Weights of a small transformer language model.
Architecture: RMSNorm before each block, learned positions, no biases in attention or MLP, untied embeddings, normalized queries and keys.
MLP neurons of a small language model. Each row is named by its layer, matrix (gate and up: input weights; down: output weights) and neuron, and shows model dimensions 32-223. Each number is 500 + 25 x the weight over its row's rms, rounded and kept within 0 to 999. Numbers have three digits each. A neuron's up and down rows have the sign that makes its largest values positive.
After each neuron's rows, "fires in" lists the words (lower case) most often at its 100 highest values on Wikipedia text that the model never trained on; "raises" lists the tokens whose logits its output raises most directly, leaving later layers aside.

L11.gate63:496498513526522494530501507476487509485483518490540492521544508508436462471584502485462471490519500523531484507500475481492523480455512519501480521499475503493482514517466478541510442547527479455426507513488503511544519494502492493465531499504515508526497563549484516495468494536512461485469488453505497552496552511539489526520486486530488526491478466520469483520489488523490541511498489469432499492535463512491523486510472507535456520511501473510532482505489484521464521501555500513502521512534499510506474526496522498479539536465520501515515494497491512518512513483495502484
L11.up63:505463477518520497561506506478513456475503478491572476499528479522506464483477472475489488466535515500498491488519513476533510462442489479500489512511479505475511494494474476560505486525493487450503499460496548520524516503497495541510480454526499494509514488531448472510464461530507495536482482487512527478488537489453496548501505525539455486456474441503487494488496511509468527519525523491443525475547504531471508480489493506524483538483495456514492511490485449506467523488484504506490513481515470524463507539492488504490494533486532540500479506515487509534543492525496511481
L11.down63:505430500504536516537532480517484490494522511515530493497496522550513520489487476521534489505480523502483493407495504487546451499474531523521519519513481539508520534489495509527490509496501499460509500516461485510478496517515522493501531551489508464511512513515455509523527509462492493513505456509503511514487449495492528512487518468482465503508513471494511524504501509490494485476570497462497503524484536492485502512503466507516503569473518452617469463492492471510474514516485513479483471481496474461543511463492504512519491493535450489514482482484524518520518498523562501525
fires in: "to", "not", "also"
raises: " have", " hold", " make", " see", " promote"

L10.gate913:498461502505485453538501479528493444498488478499492445500487483525467491500511457478494494514514507485547489536481505506502548484456453471492470512472521493443514500523499489503537483517483495503489515504458521516505463471467528526475505496489510496517535472513517451528526520514507520476522521437463517485491506549515497453543530480528512501487540488481527534490510545479504494477529522547466516450492533497511537512485504516526519482531527520529496514559471484473521472524487517491485466507557516506531532525510518470490519500516553494533527481526515503485472533526558479488
L10.up913:486482534534507492503529506500546490494531475521474506506457468511465493462509504522495514504539505522483454502473478498509529536520468457510503464498526518504492513527463525471538502476554513528473483542482498489496517471485551486523482470515534472524505488524494510466506532504499502492504504487479489504502474506499516469560484478497506489462524544459497521528489463516468547496499498544523503475540456555497488492509513460524514464538520529466464495534549480543488509471486527472573491513493502522488546475515510495534491479531450501521544481511501479484501512496501500516
L10.down913:499501503489474501495507473496484505505464495517506472479523504495543498511487515479517493488518493497480532496531497522507478472530506530491552560519496448493495477505442536478478475501510503535496493501537593490505487522517467521475466458520503502494506545474485470568533494483539511516507562476491536496462526509510456480516507509535502499513462435483500472477526483489531501531553525428493519519477506482511496487500544482509449496500486511480520489495474488515506515462485493552470473487513480509511504580531514485469498510516494501469444505508505463497505483541469508523
fires in: "and", "or", "a"
raises: "\".\n\n", ".\"\n\n", "\".", " how", "ther"

L13.gate911:526483482509491480522529523499532485516534466523486528480518504505455509508496534499513525533493534457529491502540463474532508508473480488477469522433536519476520542498483506516489476489531482511507495468446548518516469520555508532517494515522469554512489510472520501520505509511527517497488453495464493514491526476506477491507491461508547490463496476494557474486498502537495460507496460503466481494520473537516494483493513492474514540506479567508503508541504528515548511500551496483474492501563514476548478513510500479485452568507519486503498494524488466505473464491507518465
L13.up911:486487491504525487551513546476517497494527476502529467463518494514474508491489501544476536519510547478524476470491514505529542560521480498491511541465516499462493537484529522475472488464472484509506507482473507512483492465532485531520488487515443540490516512476505515531509518505504535491518451499532484533468509498519473518499510466530527480505500456514519467491544518506525473468526519517487518519546480556548497460501480531476505517511473555508500524484499491482543533503503467521488509461547488503561469520501477475494476514496470493507442481502494484500509494500533531491
L13.down911:473517512512508534491454516522485476508509481480532496508479469496516503487491501483499494488495466542488557492465540493480506526546501501502505482496481474503513466494491538498520522527463539486490485506554478508475533514501512494522523474476485482523482484493497537488508476496514477497488499526483502502497512515541514484500478526525483488525525506495492471527570463510528487497552508484487489505455507468478529508506509504545471471507547484457484531459510511485487501511510471481515491478454460517488492498502474533508486486486480450495471493496493574483490533483487558493
fires in: "and", "who", "as", "where", "often"
raises: " since", " died", " during", " until", " despite"

L13.gate947:508506484557490534512492513499479504473514487546519560536514515515430460439529489470459484456507469487523515486495489523500519492441499470538481575483522463472496528505478507517516435499489452466503456469501479525536512556484546522495492497540512524537472511519504524517463505505494488499438498433492474504510559465501516528505490521488494499466486475527520470537478502511477488543490500489455495449526475525472550518542500508508476498479495478502517482516514518531440540497540535467524516520516515470464483522441540505494499525501539480496543474530502522492524478515479512523
L13.up947:530496518560476518544471491516512509469496484526547526526462495497470470454492469477482501468549464479489504474507506545530528519536484476501452528514470509494500527517515529514495465503476497465501500490510501547492511501479532486525521511524483502509511473509508496559512480542491513489487490477502483473470524469492477545478493500465500511483494493495500466528535530477495470493517496525466515457554490522503530495516477472493526524462517460516472491513513478548471538478530549500522495480504481510491522518469499495462506517524560533505492499497494525469488474505469533559
L13.down947:492515460536528559513539513548495486474477489484557499483526521532509459496480465485538502523506524504526500501493540500519471554497538541473515486523437496492516479485509504508508470491489487471516517502535501556491508521492518485555524475485479515492489476511470530532484479495509493473498480482542493465483475520528453520498502500486448474468532481467484472505497511517513471486490530496477522555497498433517498513499460505493543473466493453492466496499478464487504491479503493566475531469482449465515479535507552463527506497499531511504490518458508491467541459479524500508
fires in: "to", "have", "not", "also", "t"
raises: " be", " been", " have", " arrived", " died"

L10.gate906:541469490520476514508474473516510504528537504473490516500508490532428479503504537483568519510525545501499491534529533539514531517481476456500503466477541510535527509479522496506511498514515509510483493505482541529512463505530519521456491504514493484476491466539529488493507502503476483509516519529501487511499554461529507518556489498516474492499480505504500486539488426532448513494471506489485478473459510520509468507462476500478481521474479477513499492497501502538456500523525553473492493527526509524535492526482469502493507526489501499501525484506491518496444504506544496486
L10.up906:433500493483493538533464484489441499532517501498518502520495525458497476474481528523483485515462513515477506511484524487499508480533484470498478522510516467502496467508545554518445490503517500488520445530486540518486500496495505478482521506487494494495506444464540490523533518466491504498489535503511492506498506505501520525507518484488510483507499500483521487485503498536478525484528550574475468498463476450487450508519450470512526488493494467514507509494502497517477502461514511479513512519505516530424507513489512500539415529460527541474460484507485504526434522498495512471
L10.down906:509487495541477500520527491511497515505478503461522487512475498528498458494490458538511485506520523528512499516540495480501497543497509485547452522477487487495495529495511496498518494510488473500532524472491503510486495481513490470511523508505474505536482458489503496489483466477513516512471499524527492492508510509498533518493545482536514530495540463491538473519563451475498528505488484487491469497493504493501478460518499482448470510464485502481470495511465495456477459498471476516500451496507494481496481489513465480501504485525483516423473524489535458494511487551490506486
fires in: "with", "to", "as", "of"
raises: " other", " others", " its", " previous", " those"

L14.gate434:494499543526473469505542480468521444497534439514516534507468545489487503518563513469464512498481462540509475499525478480557519527451545519514538522489484516507485480514506509500516486498484534456505515485543484503489447522479476468503487543530486480520458517520410488480485487465521498518503481518492507476518520495550475475506484503484532485509503525494492532490478538504497516535465480444471519508525492461472519488532532501482511507510571512468510444475480495528526525557481505519491502499496506490474467515493499485523480491495518535490569505555475493527477480487486484487
L14.up434:513493527530513487486524531449466485470538493543508543499456549496476508523478489537489518511500481528493512491509483572550564530496462496511544458464504498498509460500514545484527532519491527487539495482539465492500503444491509489489507521532487501481495482523462481492475487467506512488541504526529461459489487445520477496487500502509527464495489517501504492482476484495493545518542472494448505521506500489476512475547541530507515526523520474469539515485516486548508511524482530518505516496499507519500456516445534515505501515510515499474505514515504498490448474494503461494
L14.down434:496479481477487504530544510445472510513526538501527496470508492473514502500481529514502472481514501482461493508461540486515441544509491460478496506503490480506514509482505529499455497494452513515505507490473531521483492520509466514463517498440501504478517515548524481465506524543485489482504510469496478492462511516525509493526501495493544511539508440492535492503535498513487504482457499495530492471475462536517459466499499541420487566506474523517478524495444530499559460459448522542497496449520496512495507504514530499467495519481538530484470477471499506533501544464502527444
fires in: "as", "is"
raises: " the", " its", " their", " his", " those"

L14.gate999:503496465535509480520526509549466473522511505535507483492512508501469512486523517502506490459497554490494515495487483522507501493472483536510532501470476518494475481518495482475505499487477478462469501449514445499488506549529503472541463526542490500524484496567485492516499505493529472529523498521497491499504506544559478484499464484487499532512494496507480493495488493490503516511487484482409481548519522472479483549465534511489473488546467489492525472529521524513534510509474494483487497524527498510521520530492498536488505500526492452483507489476522521500489463478485523533
L14.up999:503447483506472510522545473503480466518463516537489481515488528477498442558487473464498519482516473493505498474499519524517558499504501520486519483458519494533505517497489497502521485479482478529475478480481502527475508480525490483517484478531525460511518484537530502471526481517478490452515533479510484465480510515526467520497493539487496519482482524503529555480491545510494480516502523535506515507452494493492494492515512533459474556519462492497573515487472514526481517457526485474502506493499496525495517478500476542486473469529501479514489461474513518501489529498525520454
L14.down999:502509471496490518501538524549501496497475471506500484475532518518495475516472452528542502521460507507501521492467477518510495481473473527531483489467486495563509474500498532544477490445472485541548505486522506507528517505503489461475474501458508507468545479514531478502495529503489474518491532524488497439494495509528522531537513515475531484527545480513483529486523534480493532530489473495520505482535475523526516519492503490474496539473512507515555512543494487508537533461483514483473462516504494463507507483528518492551488489481502514506469477500486459493475524467517515489
fires in: "an", "rochdale", "is", "a", "qarabağ"
raises: ":", ":\n\n", ":\n", "):", ".:"

L13.gate478:526502531487460491471496492475512466495499517491503506497488547514531489507531520480499504499486518497509530500504524495549526491465500530513498511466497485551491502459459429493514479503534482491434491491520490532523526525532504501460523498523473534501483540486524492466447495464529506489463491498469519527508534483520526462482484512505534497512503437468514483501470467484460503504527443482443517471522478540506548519514497500505535479495538508496475444515512525523493489516467490520519509514501488496449558507483501508485517440527555466506481511515475479523467531533466468496
L13.up478:503495517519464527496524530484529472491519519491486500492478538543518509498554540507480522535500486513475536478525532516567508522504511494508506482458478492555471495467508474524506503471496522510526501480500497503490510517488490510474499527488456520474534516461536511500479478470537508487492495476499463472490522477527477465506516444532504501480490478472524475488510462484491528456532468521491493492524460520511524534530496529520525518490531528478462490500518516527508466511435484541543500461453460489511535501486478477466501462564491506511468530509477521504489557507446509540
L13.down478:501531499514530488498482487507474534489480495512520470496500500514522552488467507503506538564521504491489529485521503506532521533504485488513511482510518479464514431489520486471520464485471519514532456537511484548478504485473453529477496478481516528478493492508489550530534483469533513470513522542453508467513490520498501517487488495507469508478483517529502486506539483512487475520494499488480508507449469463499463488535514525487462554499506537517478492495521427486493505493471497511551501428516531522479479511492506456469476508504491512507486510579510499496495471473503507529
fires in: "began", "was", "took", "started", "is"
raises: " to", " up", " engaged", " a", " an"

L10.gate706:491492475500517475511529514524463466506508520481473471518539546509472485506488498461531471467490547490464495519480495470485476469511503535473471519462492514501509509486490480483508462523498536507491492480515552481505491554527562494519498488529514432492505492529501533494525517507505476499533483517491455497510494505525470524512467501540510464518475496536524494495431538535470475506534462490468473528523503516472518466495502504492471507530501472473544485530494545546536529534492500486457492531489475499521498545548516485496501519499480485463536473514527511485484480498478506522
L10.up706:499500449510537472466538540541498525490490505554491484461506492532494473491499492529514517488511473488445514535500482506538480523499485538473509457480495527463487520510497504478524489509497533497517525458535473477481493531530534495483500466537475480482522527457473536512456478495499518490520486545499464530499506508505496474509477487519482523523502535518513487481500508480462524509536505491498459538526538492500491478525556561488471530519530486477525487523524510499543540510461487545493464493513522481541496513529440493444538509544459511462482480488493520477487454497486507501
L10.down706:524468509532528501489541523466520450515458477511524498512482503486459502505526453497456478516521472473535523513533506496521518528507530500506512508472467492517478511469464495474488516489489531515512509463482477537491496524504474428523537504499418496513534517506488508512512491519512487520511491517515449465521491500536488512522457471513465502531523503497483487518537499485507520499514480520482485498510532500514483531537538492528471498491502538470486498473525496458505549481534556500541495525533495470492480470504516498501503524524510506463463511514526517483495454472469494543
fires in: "is", "a", "was", "an"
raises: " an", " a", " one", " any", " someone"